config.toml
num_hidden_layers = 14
intermediate_size = 512
norm = "rmsnorm"
tie_word_embeddings = false
init = "normal"
init_std_o = 0.018
optimizer = "adamw"
warmup_steps = 512
decay_fraction = 0.83
MLP neurons of a small language model. Each row is named by its layer, matrix (gate and up: input weights; down: output weights) and neuron, and shows model dimensions 128-255. Each number is 200 + 20 x the weight over its row's rms, rounded and kept within 0 to 999. A neuron's up and down rows have the sign that makes its largest values positive.
A block is one neuron, or neurons of one layer that tend to fire together. After each block is what it responds to, as a language model described it from the Wikipedia text at the highest values.

L11.gate43,229,201,195,214,186,171,209,209,197,210,200,231,191,198,182,178,193,218,215,187,194,188,189,173,176,192,182,205,225,184,209,198,166,229,227,200,198,211,182,188,180,225,181,230,245,217,168,202,195,225,204,164,181,209,206,222,223,219,215,177,197,210,216,227,206,192,209,238,190,218,249,218,184,185,239,167,164,185,204,208,233,175,214,202,212,178,206,258,188,188,202,204,175,207,200,199,221,201,151,165,192,212,218,221,175,231,197,206,187,210,222,191,206,223,235,215,165,203,196,195,217,174,238,182,206,192,220,220
L11.up43,199,221,196,193,197,174,240,199,178,194,202,240,192,201,194,156,236,195,218,163,227,187,177,196,184,158,188,175,211,196,190,199,189,199,196,207,232,227,185,201,227,203,155,226,211,214,194,216,231,200,193,193,199,196,210,224,237,223,184,215,191,177,149,214,202,208,196,199,211,211,192,249,213,212,213,177,209,182,198,158,240,196,195,203,182,168,218,213,218,197,187,196,226,194,196,211,228,188,190,197,182,202,183,188,222,213,187,214,173,196,187,207,209,229,198,180,205,188,195,213,165,171,209,170,197,185,218,209
L11.down43,202,200,237,209,207,193,194,211,186,193,199,188,194,222,195,200,204,173,190,188,243,206,201,207,192,121,183,217,186,196,209,210,201,155,231,200,185,220,209,212,190,195,141,195,205,188,220,229,184,143,196,186,179,201,181,189,165,197,195,234,215,223,189,201,189,210,216,180,190,211,199,216,195,208,182,175,175,218,175,212,212,232,199,223,206,171,229,214,202,216,176,177,184,195,177,204,191,188,182,192,200,193,191,236,171,228,193,185,190,206,221,222,192,218,201,210,224,212,204,189,214,195,214,207,181,195,195,190
Description: Sentence-ending periods, closing quotes after periods, and line breaks ending paragraphs or section headings in biographies and reviews, e.g. ." or ==.

L9.gate23,182,186,235,208,201,218,179,187,220,195,188,211,159,166,223,215,187,215,181,202,200,185,204,238,159,224,190,220,190,193,225,189,192,217,210,210,182,238,155,178,225,192,187,209,253,196,163,202,215,226,204,195,181,195,186,214,275,174,191,189,191,204,237,183,214,181,212,182,164,230,199,205,190,201,199,193,196,183,192,185,260,200,219,208,181,214,200,174,166,186,207,202,184,201,217,203,166,217,184,188,162,199,186,187,190,199,229,202,190,212,207,138,186,167,212,236,189,194,194,200,191,223,184,187,197,159,233,217
L9.up23,195,146,232,203,199,192,182,194,194,219,200,206,179,170,203,202,231,199,194,197,227,167,185,244,182,205,203,212,212,196,209,207,203,222,219,202,202,220,168,202,191,178,172,193,247,215,193,200,219,226,210,219,185,213,167,211,231,177,204,225,204,211,230,195,213,175,224,162,173,233,195,228,162,178,236,190,203,235,187,164,275,207,210,190,196,210,205,197,232,202,195,212,196,216,199,216,175,206,205,207,193,212,216,200,188,210,195,217,180,238,210,179,194,197,183,244,195,217,218,200,179,221,225,173,183,162,251,222
L9.down23,160,194,197,217,194,206,186,197,185,199,215,198,184,179,208,202,264,206,188,202,205,215,185,192,194,158,206,178,223,206,190,206,217,228,217,186,205,206,202,210,190,210,212,179,227,204,225,164,211,167,237,190,193,189,161,192,183,177,195,206,183,219,172,208,227,207,195,164,202,202,237,206,199,176,220,191,200,223,193,190,251,186,221,201,178,217,183,225,244,202,159,209,166,206,167,203,189,184,211,199,195,209,216,226,169,212,174,199,207,207,225,222,216,189,167,203,182,189,197,201,182,214,211,183,196,242,195,209
L9.gate47,224,149,177,180,193,222,161,197,223,207,191,213,191,198,199,205,208,218,210,177,192,165,172,196,183,205,216,206,213,156,197,200,229,216,202,195,207,241,204,230,173,176,167,216,226,203,212,237,220,228,227,207,240,210,159,198,225,205,207,206,177,186,210,225,193,184,224,178,205,209,206,194,200,167,200,187,212,203,183,187,224,224,220,209,163,220,226,212,204,191,200,192,188,192,198,201,205,211,202,222,189,200,202,212,201,240,201,197,195,189,219,193,187,206,210,216,149,168,187,143,184,207,211,198,199,192,187,192
L9.up47,188,168,220,170,203,232,178,192,202,195,222,237,165,205,192,246,209,205,165,188,203,165,182,195,182,225,172,171,202,202,182,172,208,218,232,216,206,235,179,209,198,215,163,227,222,204,195,199,188,211,218,207,174,177,195,213,203,223,206,196,179,198,191,202,193,197,207,186,220,226,175,204,205,187,210,155,199,203,214,194,225,219,191,210,188,190,213,191,262,195,199,172,187,189,202,212,212,185,189,188,176,220,210,190,201,227,169,194,180,201,230,210,188,173,185,173,168,147,190,190,205,162,202,178,183,186,209,183
L9.down47,182,203,227,190,197,205,178,240,171,205,210,216,182,230,213,219,170,195,194,195,307,216,193,167,214,180,182,184,215,196,199,210,209,200,232,212,214,224,179,205,247,202,192,226,187,206,202,193,205,139,185,192,197,195,184,198,177,178,225,215,210,258,177,234,205,184,208,163,230,213,188,206,175,219,207,194,212,201,205,216,200,246,190,224,217,218,198,187,222,203,195,213,198,206,191,212,207,166,198,213,188,192,219,183,222,220,171,181,225,201,198,233,199,210,212,191,188,192,190,217,209,185,200,162,193,209,185,185
L9.gate70,254,219,198,193,197,176,156,184,237,195,159,210,179,165,225,188,210,198,199,195,210,210,179,204,171,195,198,217,215,243,214,206,173,203,201,229,183,241,194,194,212,196,172,179,242,185,198,212,204,177,235,240,232,183,198,207,222,224,215,236,190,199,235,209,232,209,215,199,193,208,226,207,141,178,203,206,163,193,191,234,227,210,235,228,199,172,232,194,179,192,174,229,199,188,183,206,187,211,215,232,176,218,170,176,193,224,232,173,189,215,192,180,200,177,197,206,209,172,193,210,193,226,225,200,170,178,201,226
L9.up70,219,191,192,194,187,185,196,201,235,198,158,191,158,175,221,209,221,191,169,195,244,202,172,243,184,180,174,217,206,199,207,181,164,174,212,222,200,247,170,203,186,172,168,187,219,211,207,203,193,179,226,213,215,204,223,201,211,203,208,212,190,182,219,231,175,170,203,207,190,193,180,212,152,189,209,194,200,169,179,207,233,201,228,210,244,174,189,228,200,217,162,222,191,206,176,202,194,193,180,237,179,200,176,184,181,242,183,201,198,236,191,202,210,207,172,211,208,215,196,206,176,178,212,178,181,178,205,255
L9.down70,197,195,168,204,174,200,204,198,220,192,219,189,189,192,241,216,197,223,147,205,230,185,219,191,192,167,201,218,190,186,208,186,190,198,198,189,188,215,175,232,199,191,155,204,193,205,198,225,204,159,189,184,200,225,221,193,212,193,202,171,187,177,223,216,188,193,206,202,185,215,164,209,227,178,215,187,218,187,184,204,221,180,195,186,219,187,157,222,226,207,173,204,222,208,178,205,206,229,198,177,180,209,206,202,178,238,189,240,189,235,226,238,206,230,176,206,184,225,188,197,193,158,197,181,184,186,207,226
L9.gate223,203,172,175,162,170,201,203,219,219,197,176,233,172,213,192,220,205,206,198,226,204,201,196,150,201,223,203,192,196,157,190,191,236,229,224,181,217,228,204,213,201,216,153,221,216,197,204,254,205,200,221,213,212,184,180,222,260,224,205,194,189,196,238,222,220,175,216,160,168,196,170,206,186,146,228,185,196,191,157,215,210,179,226,210,173,202,216,179,211,187,214,200,200,205,204,177,195,216,188,220,196,210,217,220,248,212,194,200,171,207,196,193,211,196,185,217,197,166,173,129,190,193,184,217,219,194,165,212
L9.up223,220,183,197,169,209,204,179,175,207,207,205,204,170,174,194,216,193,220,210,196,204,183,200,201,167,190,215,179,232,165,205,196,208,212,205,221,180,205,182,228,216,196,177,213,235,209,183,198,181,199,200,208,214,195,202,185,180,236,206,229,210,199,182,185,220,184,198,199,205,197,196,226,183,172,185,145,180,185,209,195,192,220,205,194,146,158,209,198,211,194,194,181,195,188,165,222,208,208,163,175,213,237,203,197,219,200,217,192,204,186,222,218,211,253,198,221,205,199,203,166,180,207,206,182,179,184,205,222
L9.down223,167,186,244,194,183,204,163,203,186,210,212,183,233,214,208,189,202,196,196,200,207,183,200,190,196,193,177,190,231,205,201,185,197,208,163,164,188,202,196,232,198,198,170,213,209,197,211,205,211,185,216,166,219,150,198,220,204,226,206,198,211,218,196,206,198,190,212,179,193,230,195,233,204,226,187,212,167,204,187,229,231,221,214,225,226,208,207,199,197,215,207,196,227,182,200,228,177,204,175,215,221,200,223,205,154,232,171,201,209,209,225,192,190,227,203,217,197,226,188,192,195,195,208,182,193,196,180,184
Description: The blank-line newline ending a paragraph in Wikipedia articles, usually right before a new paragraph or a ==Section== heading.

L9.gate57,211,183,168,187,189,183,204,199,217,201,187,238,238,219,204,198,202,206,171,211,214,193,168,168,211,182,210,173,194,211,172,173,212,207,193,185,207,218,189,225,191,210,184,191,237,221,217,201,262,229,218,205,192,197,177,191,200,163,161,244,204,200,212,217,167,234,193,161,217,178,211,210,223,203,194,195,179,202,199,212,202,181,205,240,206,208,200,212,172,205,166,231,181,197,174,194,173,184,193,201,185,203,171,229,180,197,205,140,187,231,211,172,186,203,224,213,199,196,169,182,207,197,225,193,184,249,217,174
L9.up57,216,202,159,216,187,199,221,187,190,195,217,200,209,201,208,182,229,195,189,231,173,204,199,202,209,195,194,192,188,221,184,199,233,153,231,219,206,169,182,221,195,212,201,198,224,181,206,188,214,208,189,215,201,228,192,215,199,159,180,237,184,188,191,195,196,210,207,193,213,186,218,211,177,216,186,215,194,250,232,245,194,168,216,202,168,168,214,198,249,190,187,199,173,201,180,220,173,179,207,193,187,199,206,205,175,216,180,169,187,213,218,201,194,232,205,207,199,204,157,199,240,195,164,197,206,238,197,195
L9.down57,204,208,198,188,187,225,232,220,206,214,222,215,251,199,218,210,184,210,229,184,171,181,207,167,185,169,208,196,209,211,187,205,181,186,229,182,213,209,178,195,225,189,171,186,217,202,190,167,185,246,190,198,182,202,192,193,156,180,193,190,179,227,207,185,174,203,157,218,222,184,201,224,227,189,199,195,171,176,190,167,197,201,199,183,189,192,212,174,191,195,194,201,159,229,174,178,194,213,211,199,174,192,212,185,188,199,188,188,192,214,199,241,204,246,195,194,189,186,187,222,217,185,211,199,193,235,189,195
L9.gate123,213,180,251,202,214,222,167,210,182,216,193,212,203,188,208,195,207,207,214,202,179,177,154,210,188,196,187,202,194,209,223,188,206,220,178,202,201,229,176,197,212,182,170,192,224,211,202,174,185,199,226,229,202,220,209,188,188,187,240,210,206,189,179,224,190,220,185,201,220,254,207,214,214,203,196,233,162,203,237,193,178,196,232,207,176,240,225,206,215,181,199,220,169,208,191,218,191,190,206,193,200,238,182,198,196,197,212,207,209,184,223,179,235,163,187,212,205,201,197,203,198,174,225,218,202,194,223,196
L9.up123,214,213,209,234,242,186,188,209,202,232,180,216,204,192,196,197,219,217,216,219,178,182,215,192,183,197,181,196,209,217,218,207,181,183,185,206,184,218,191,193,196,194,182,198,222,198,187,165,188,176,210,208,168,215,216,183,181,180,239,215,187,188,179,237,170,221,173,195,222,217,233,231,206,228,206,224,146,211,206,192,205,196,195,177,185,241,236,246,204,190,183,214,173,206,191,228,202,163,204,175,197,196,203,181,191,196,215,236,205,181,206,202,230,165,174,192,193,199,194,204,215,174,200,216,195,198,208,197
L9.down123,190,201,181,229,192,208,224,176,214,192,221,185,186,251,212,202,171,179,185,225,195,219,249,207,178,193,220,206,193,186,183,179,174,181,207,193,185,211,194,181,177,211,221,211,200,184,178,191,218,191,208,206,200,191,224,226,220,193,206,198,159,228,194,200,176,181,188,214,202,169,189,194,205,195,219,204,195,162,139,211,215,195,176,189,224,180,198,216,203,214,223,206,180,158,203,164,196,177,194,203,219,184,236,207,230,244,210,215,197,174,213,202,199,213,201,186,184,193,210,212,170,199,172,216,202,196,166,195
L9.gate246,200,187,208,228,211,200,190,207,170,200,212,200,219,230,187,175,181,198,237,188,165,235,210,200,194,200,183,195,160,175,211,221,169,211,200,166,196,201,195,201,186,210,175,136,211,193,202,202,193,195,176,181,231,169,185,211,172,202,194,207,207,224,213,192,194,231,207,182,203,182,184,225,200,204,202,210,199,223,218,166,226,217,194,228,223,205,187,233,167,190,193,206,178,186,184,201,191,188,215,231,176,214,221,225,186,207,170,191,160,181,192,198,169,196,220,195,193,166,178,229,218,193,196,205,174,202,189,180
L9.up246,197,218,170,195,231,189,208,220,212,194,202,211,215,168,186,192,204,208,180,167,207,218,226,179,178,207,204,211,209,196,173,195,209,165,200,211,178,198,185,191,196,193,196,203,199,185,219,207,207,185,192,189,185,252,200,180,197,185,201,172,208,182,182,241,201,196,219,153,188,191,205,212,181,212,195,189,223,221,214,188,169,207,198,189,194,220,213,199,178,206,220,201,204,216,189,195,176,208,212,233,241,228,238,253,208,215,187,208,186,164,189,186,200,200,179,214,200,203,194,236,173,197,193,187,176,223,212,206
L9.down246,216,194,177,176,241,149,180,156,243,188,212,188,214,165,218,189,192,228,196,183,202,156,185,216,188,193,185,178,221,223,185,170,126,208,181,196,219,161,174,194,212,201,209,181,213,183,193,183,199,216,259,191,241,181,213,207,211,199,202,199,185,200,242,223,206,210,194,184,208,243,237,201,245,198,217,207,189,197,179,204,170,181,227,207,223,191,176,215,213,234,200,184,192,207,222,190,188,221,201,204,205,171,185,198,206,165,164,188,207,213,236,204,218,186,183,192,210,193,184,173,176,183,244,202,208,233,208,189
L9.gate300,194,172,240,189,202,224,187,185,193,199,224,197,185,183,230,183,189,199,187,204,202,231,140,188,201,210,215,211,153,207,205,181,198,212,209,216,214,179,223,157,209,164,186,202,194,231,236,200,195,201,181,188,152,225,246,176,199,191,211,188,191,230,207,223,208,205,170,187,230,189,198,187,184,215,177,196,210,205,235,173,200,203,130,180,150,194,205,194,215,205,200,189,180,194,195,234,173,193,209,195,193,224,172,218,213,232,207,206,196,262,209,180,214,217,197,196,206,196,186,191,218,174,161,193,193,182,247,188
L9.up300,230,156,216,220,173,200,181,177,176,213,214,199,206,187,196,161,223,179,212,189,167,213,166,193,230,194,209,223,214,188,215,173,190,208,215,216,208,197,195,220,208,156,236,207,197,208,195,199,196,197,217,196,202,175,200,196,205,227,192,227,188,219,194,193,194,194,185,186,201,218,207,202,200,221,117,207,191,162,217,194,182,211,180,184,154,210,194,213,196,185,207,179,218,189,185,208,174,214,209,200,180,179,188,208,197,197,176,205,213,204,185,184,215,209,203,205,206,200,184,191,200,223,227,195,244,173,203,186
L9.down300,207,220,203,157,231,202,152,202,195,194,201,189,208,210,205,187,204,210,208,204,208,186,182,183,198,144,201,203,199,210,195,183,196,187,219,211,235,192,210,180,193,239,216,205,197,182,251,194,187,147,200,181,200,206,208,203,178,171,195,202,203,209,186,215,234,216,203,193,219,194,198,204,171,208,194,195,223,180,161,198,180,215,182,209,205,215,215,182,200,194,203,163,165,204,238,210,203,183,168,203,230,189,193,191,200,214,188,204,186,185,209,166,205,188,213,189,210,210,198,197,222,209,206,202,183,200,203,178
Description: Mainly the dash or colon between numbers in sports scores (2–2, 1–0, 6:8); also opening quotes after a parenthesis and first letters of oddly split words (e|arlier, y|et).

L11.gate69,210,202,213,194,220,176,185,226,178,189,245,185,200,172,208,207,183,246,188,192,192,256,196,206,202,225,213,152,167,194,202,232,191,226,214,207,206,223,186,199,200,191,206,174,195,209,220,162,208,243,210,209,181,190,210,206,211,215,209,247,181,239,199,192,189,178,209,222,217,206,237,210,218,202,194,217,206,256,195,219,195,214,231,235,213,176,178,174,200,233,201,176,196,175,196,213,213,218,207,168,191,209,193,205,198,175,181,202,216,225,238,187,199,190,205,210,174,226,190,220,205,201,197,194,203,202,225,196
L11.up69,202,180,197,201,189,183,212,200,209,177,220,196,208,210,202,170,199,235,167,192,195,208,170,215,214,212,221,177,183,195,165,188,187,219,220,186,192,237,183,219,181,210,188,229,173,235,202,202,183,235,172,163,202,209,192,186,204,181,208,241,212,219,192,241,175,179,177,220,168,188,197,174,204,222,214,225,170,237,191,198,228,192,194,240,187,172,227,200,177,185,209,179,192,184,174,203,191,204,214,200,180,207,198,227,201,196,218,204,190,177,219,212,171,221,195,226,191,201,164,208,199,245,237,176,162,224,192,176
L11.down69,206,208,144,162,199,197,217,168,171,210,201,184,184,211,210,170,201,204,213,181,244,207,207,198,200,182,193,211,189,233,216,190,187,184,233,165,214,224,216,194,192,183,227,223,203,257,202,189,249,240,221,237,208,189,203,199,179,212,164,188,221,179,186,199,201,181,198,199,193,189,190,215,203,177,234,219,185,179,207,197,199,169,187,198,232,198,198,181,184,166,198,227,207,204,191,158,203,214,222,187,201,185,195,222,222,199,196,206,190,186,215,204,197,208,204,212,174,189,182,197,183,170,193,174,190,213,222,215
Description: Short vowel-led pieces right after a word's first letter or two (s-il-ver, W-el-ders, qu-ar-ter), plus CJK characters in Japanese names and titles.

L5.gate62,225,198,160,164,192,181,194,188,176,206,212,177,199,207,175,223,205,183,210,169,202,220,190,185,230,167,223,211,200,221,171,186,175,212,224,187,213,228,162,201,207,218,217,194,178,178,184,200,233,203,208,214,197,214,193,211,175,185,190,211,195,224,189,218,185,186,215,190,212,188,217,198,201,213,192,196,172,199,231,202,204,186,174,219,167,186,234,188,191,179,170,208,183,186,173,179,213,187,176,188,188,213,185,200,203,214,203,180,216,215,219,205,185,231,223,226,204,186,186,212,219,185,216,191,198,232,230,163
L5.up62,216,196,162,156,193,189,192,194,174,216,211,174,211,206,176,228,203,183,211,161,204,217,196,183,226,173,230,207,201,213,168,187,171,222,233,184,210,230,161,206,208,219,204,192,176,167,185,207,237,204,210,218,195,208,194,215,177,175,182,204,213,221,200,208,179,195,220,195,209,186,222,192,211,214,197,194,176,205,225,197,203,178,185,227,175,192,227,182,190,181,164,203,197,181,179,171,211,197,186,188,190,210,189,207,212,226,200,180,200,219,212,203,183,233,222,239,212,195,180,211,228,187,212,192,204,222,230,176
L5.down62,183,216,148,193,191,217,216,204,200,232,216,188,232,201,227,215,199,216,217,184,172,163,213,174,197,162,235,248,219,239,190,209,204,189,210,207,218,189,209,190,226,174,197,218,198,202,201,210,188,256,202,196,210,184,183,182,163,188,204,150,175,226,204,198,175,198,177,219,217,190,202,214,234,205,181,186,203,189,204,192,165,198,211,182,172,193,216,198,214,180,216,206,204,226,207,173,221,190,176,182,198,200,198,186,200,178,170,200,241,222,205,214,219,256,206,201,173,224,183,192,200,186,220,171,194,224,209,217
L5.gate137,200,184,169,223,207,210,220,177,197,191,195,183,204,164,214,198,200,177,186,191,197,230,196,216,259,194,187,190,197,172,179,176,243,172,223,215,217,218,174,209,179,185,203,201,201,200,206,191,215,191,209,190,186,195,219,197,191,216,213,200,210,230,202,193,167,200,210,206,186,181,215,189,192,186,194,223,205,188,230,190,246,204,210,199,178,198,224,217,188,197,199,182,178,182,172,178,217,199,188,176,184,187,218,186,229,213,209,197,184,203,219,228,181,254,197,223,205,208,145,164,226,217,261,195,215,225,198,196
L5.up137,192,199,164,195,230,206,204,216,191,189,223,192,202,214,192,183,180,207,212,209,191,210,205,204,244,180,207,182,230,198,196,207,237,204,230,194,197,199,183,201,194,196,207,151,205,168,256,206,205,201,209,206,204,250,202,194,184,218,188,201,220,215,197,180,170,192,188,193,218,167,231,197,192,208,175,210,206,195,213,200,201,185,241,213,140,181,207,199,203,210,174,194,187,149,233,244,237,195,195,201,189,237,211,192,210,152,196,207,197,174,241,185,153,190,205,207,207,194,183,170,240,163,244,197,229,226,213,177
L5.down137,209,191,177,209,191,194,211,221,204,255,170,181,234,211,230,197,208,206,207,206,196,230,174,228,229,171,215,213,216,197,216,221,220,170,216,218,226,203,194,194,185,180,204,213,220,184,202,220,186,175,191,166,206,193,187,217,218,198,210,166,194,235,215,195,162,189,199,239,192,161,207,201,196,196,201,193,221,191,222,219,229,209,184,175,195,223,206,207,196,196,207,162,206,205,194,167,220,191,167,229,211,197,211,203,198,170,185,239,216,209,222,224,200,214,175,203,158,210,172,180,202,223,246,202,211,219,178,213
L5.gate372,223,231,166,201,182,197,195,163,173,199,178,226,216,219,194,187,176,198,223,170,201,222,204,184,193,157,201,177,213,168,150,189,236,182,213,195,200,216,184,204,191,211,200,195,211,172,192,174,231,174,185,200,201,211,187,244,173,167,209,195,211,251,194,182,185,219,236,209,206,183,215,215,211,178,198,188,170,212,218,182,208,210,257,231,171,159,228,197,209,181,186,197,198,174,231,215,198,179,197,184,185,209,209,185,210,201,184,202,198,209,222,185,184,230,224,227,186,183,181,218,241,198,217,203,212,222,208,158
L5.up372,210,226,164,185,183,194,197,160,182,206,182,205,212,229,201,200,171,197,224,178,197,211,194,180,198,158,188,180,202,180,165,211,218,179,238,195,203,222,189,212,185,212,208,193,208,162,211,194,231,180,184,202,204,205,182,241,175,173,192,193,214,235,203,191,190,207,240,216,214,177,217,215,222,187,189,175,173,200,214,187,201,193,246,213,160,163,203,188,206,198,173,186,202,165,240,216,204,188,205,189,185,205,218,189,222,188,188,202,214,206,214,183,197,232,223,226,178,185,193,213,245,200,212,194,215,220,217,156
L5.down372,188,203,167,182,181,198,207,218,198,228,202,213,260,223,213,210,204,228,244,186,207,187,187,200,208,179,213,239,201,224,208,215,212,201,212,217,200,167,199,194,196,172,199,216,204,207,195,195,170,202,204,170,219,178,158,165,174,205,208,168,168,223,220,204,170,199,163,213,195,152,193,234,222,232,180,198,204,169,198,209,174,197,186,185,194,192,202,207,200,209,209,178,208,215,208,173,223,193,170,218,204,184,198,188,198,180,170,222,234,203,215,241,208,245,167,191,175,247,177,178,177,210,223,163,192,240,183,198
L5.gate496,214,198,178,196,207,214,174,181,196,155,197,209,181,202,200,201,214,191,213,232,196,209,173,184,168,178,216,221,196,189,156,184,209,202,211,208,191,225,176,202,202,217,171,164,179,200,219,227,221,219,187,188,199,235,163,197,195,209,184,217,222,174,202,180,209,222,201,149,227,216,253,176,195,190,169,193,205,199,222,209,194,187,207,214,159,188,202,217,239,186,193,200,176,198,223,200,162,220,222,169,187,217,194,233,249,199,180,205,190,238,192,125,209,226,262,200,192,166,197,190,238,190,200,205,209,208,182,175
L5.up496,193,188,156,196,189,205,216,178,191,174,191,187,222,231,205,203,202,190,218,206,202,199,153,206,181,166,230,231,224,220,141,210,217,180,231,197,204,212,179,190,189,198,209,196,175,177,204,211,190,217,173,192,194,206,175,184,180,213,200,187,205,215,210,188,191,228,198,183,208,201,222,190,211,223,186,191,234,251,210,229,165,200,205,207,186,222,197,264,235,197,236,181,180,199,225,192,181,192,225,187,218,195,195,209,227,199,184,208,199,230,213,168,214,233,236,194,209,187,209,202,204,201,207,173,213,246,171,190
L5.down496,213,203,185,201,193,203,246,227,213,207,175,180,242,231,215,198,191,198,173,194,220,197,171,208,222,201,215,214,217,215,180,252,215,164,199,205,210,157,197,195,191,224,221,234,220,183,195,197,160,251,188,192,169,161,197,173,169,212,199,153,198,239,230,190,191,222,206,238,195,174,185,218,230,218,204,209,210,242,201,203,185,206,191,180,215,228,182,240,223,194,229,169,201,186,206,183,211,185,189,212,243,199,188,180,172,166,191,197,214,197,215,229,212,220,168,184,204,248,200,206,176,198,221,153,202,227,196,226
Description: Non-Latin or special-character tokens, mostly mid-word in parenthetical native-script names (鈴木 則文, Cyrillic, Arabic, Greek), plus table symbols such as •, ±, ½.

L5.gate149,248,171,205,213,210,205,157,194,213,199,219,212,154,187,205,165,200,209,203,199,173,259,174,176,201,194,194,212,199,225,217,173,250,211,187,185,212,206,205,235,193,221,210,170,218,192,191,221,202,193,223,211,197,238,198,194,169,197,230,237,203,200,197,171,216,222,226,137,220,202,216,164,191,214,214,192,166,221,173,192,217,162,196,204,204,212,190,181,192,180,202,224,219,185,183,231,210,202,217,213,156,237,169,208,214,223,190,174,164,208,179,215,194,183,202,178,217,185,214,178,229,165,192,171,209,213,224,172
L5.up149,174,170,182,217,169,198,245,164,185,167,170,200,190,242,225,192,205,201,182,217,192,218,174,186,217,198,206,187,168,205,209,203,228,196,229,180,227,195,184,206,191,217,236,200,202,179,197,222,201,192,206,208,191,209,189,145,196,229,236,229,206,202,202,184,202,225,202,190,189,160,173,181,185,243,207,158,181,225,199,239,232,216,172,215,232,208,231,223,170,198,186,194,208,236,182,216,183,184,231,178,183,202,204,198,160,185,179,207,181,235,193,188,215,200,189,194,209,209,215,182,223,188,174,165,207,212,227,183
L5.down149,170,174,191,198,176,201,235,176,172,160,172,188,189,227,228,207,224,227,182,209,223,205,179,182,212,169,199,189,172,207,182,239,196,203,217,202,218,209,196,208,164,217,234,214,214,215,193,208,180,221,227,215,168,214,204,175,187,214,204,236,196,209,212,192,197,194,186,211,193,166,175,180,187,219,210,172,180,226,203,216,231,211,181,213,217,204,256,242,195,230,180,198,224,204,190,219,193,199,200,190,202,197,212,196,166,214,180,211,202,221,221,183,207,223,187,210,182,205,199,205,212,209,187,159,194,203,220,203
L5.gate194,227,199,223,208,202,202,210,198,198,185,208,242,147,177,207,209,220,172,153,194,193,221,199,152,182,202,171,175,184,181,204,178,204,221,202,186,199,240,165,196,207,213,167,181,201,211,192,218,228,198,221,210,207,193,212,209,204,199,187,263,219,197,193,214,232,208,241,194,208,201,210,193,189,175,212,198,170,198,181,198,240,179,223,225,192,209,196,198,198,170,186,215,207,197,202,194,190,190,216,199,155,221,192,199,214,236,203,186,142,211,176,216,186,201,210,200,217,187,191,211,231,189,193,217,197,200,226,190
L5.up194,218,203,202,184,204,159,228,188,163,180,186,211,159,212,223,233,237,178,163,189,203,226,194,176,206,204,169,204,211,199,231,159,195,200,206,183,179,227,176,168,202,189,177,193,205,255,189,213,201,194,237,195,190,194,207,175,190,213,199,235,200,230,202,207,229,202,224,208,200,181,198,201,172,201,213,204,168,203,216,206,244,213,207,214,212,204,207,216,176,218,182,203,210,226,214,206,188,165,204,199,171,198,194,197,165,239,194,175,155,222,212,223,210,234,182,224,200,219,192,214,201,199,205,189,184,188,197,209
L5.down194,215,212,195,183,205,180,239,182,181,180,185,187,170,195,239,227,220,173,172,183,225,224,205,182,195,184,187,204,196,203,237,181,202,204,201,202,189,231,176,193,191,195,190,189,213,232,197,220,200,224,225,199,198,180,206,179,194,203,217,199,193,229,199,205,191,199,221,207,206,181,187,203,193,184,201,170,175,194,215,195,231,181,222,188,194,188,206,229,187,222,170,194,197,210,194,213,187,196,190,207,193,199,209,200,159,229,199,172,173,216,211,230,207,226,162,217,199,235,204,198,209,205,213,182,194,187,202,239
L5.gate300,218,223,202,233,212,194,193,207,207,203,199,201,201,167,197,196,218,201,185,205,201,213,189,206,200,190,167,199,145,173,240,170,211,188,184,195,220,230,167,211,188,177,195,192,168,256,206,154,230,223,207,205,197,202,190,210,198,196,221,254,185,192,244,192,216,190,211,187,167,204,219,182,158,195,223,202,180,227,196,173,257,192,194,201,201,180,201,213,199,213,187,204,207,204,186,235,198,200,223,198,188,208,202,195,193,205,206,212,158,198,207,188,189,209,195,229,197,199,181,194,198,226,189,196,181,167,189,209
L5.up300,218,214,193,190,197,193,201,207,198,167,209,175,165,170,186,200,215,199,188,230,169,215,204,170,186,165,184,227,142,213,199,177,181,163,190,186,224,192,194,218,225,163,194,189,227,218,225,246,205,194,197,210,179,189,202,179,212,218,216,206,216,218,182,170,234,214,191,188,204,199,209,204,210,174,198,191,201,228,239,174,234,187,220,213,173,213,233,182,196,195,165,209,215,175,170,171,164,208,216,221,167,212,182,205,178,223,179,209,166,223,213,199,185,215,212,207,215,171,224,210,235,204,223,215,173,229,206,198
L5.down300,209,230,193,190,228,195,213,203,209,166,207,186,175,163,212,222,199,205,201,232,226,181,188,181,181,139,185,213,165,226,243,178,199,188,191,205,198,229,189,216,223,188,158,210,162,223,201,186,230,212,206,203,178,180,170,190,195,207,191,214,207,183,252,217,229,171,196,175,198,215,210,175,200,179,195,191,182,217,212,207,280,225,217,204,175,200,189,226,220,223,180,189,205,211,175,189,188,150,214,224,181,205,218,188,185,209,197,204,167,188,218,193,189,195,212,208,190,196,188,212,200,218,217,218,176,193,192,228
L5.gate378,218,202,214,153,223,210,221,191,172,191,197,248,201,166,164,206,201,208,182,218,191,200,146,194,224,177,181,206,198,193,206,210,205,206,204,214,202,201,213,217,194,217,188,178,162,200,220,197,220,185,235,197,209,209,198,211,176,211,191,228,234,210,205,183,180,200,194,238,172,185,192,208,196,199,221,243,211,221,181,182,211,222,177,202,207,214,226,164,212,197,173,200,165,174,159,195,216,186,212,184,175,214,209,193,212,196,201,195,180,188,202,245,184,199,200,205,202,218,200,228,189,218,189,172,207,167,186,159
L5.up378,171,209,196,179,210,216,172,188,204,205,189,197,237,194,246,232,181,190,170,202,205,231,187,191,173,243,208,211,197,182,207,173,188,177,217,189,206,207,182,201,187,211,173,220,187,173,165,193,189,184,228,171,189,188,195,225,218,186,213,178,183,216,221,217,213,190,197,197,205,224,203,177,174,212,204,190,215,174,218,175,225,141,208,184,217,201,172,197,193,203,204,187,163,213,201,176,181,216,177,176,213,206,196,177,178,195,239,153,200,236,211,217,221,210,221,202,182,228,180,176,200,180,210,191,208,217,205,210
L5.down378,183,154,181,214,205,202,185,217,186,247,199,210,206,246,195,185,231,228,188,204,194,188,197,194,197,199,236,187,179,209,206,223,219,158,182,176,180,206,191,201,211,177,206,199,182,193,206,224,184,212,218,211,183,178,206,198,225,192,216,205,215,225,232,208,211,203,200,239,180,182,192,199,205,210,213,175,211,207,216,197,236,188,207,224,175,201,206,172,218,228,196,155,200,187,209,190,228,210,191,230,197,221,231,187,195,202,206,188,225,224,191,165,205,226,198,219,207,202,205,208,194,219,198,184,204,172,185,152
Description: The second newline of a blank line between Wikipedia paragraphs, tables or lists, usually before a heading (==Background==) or sentence start (In, The, On).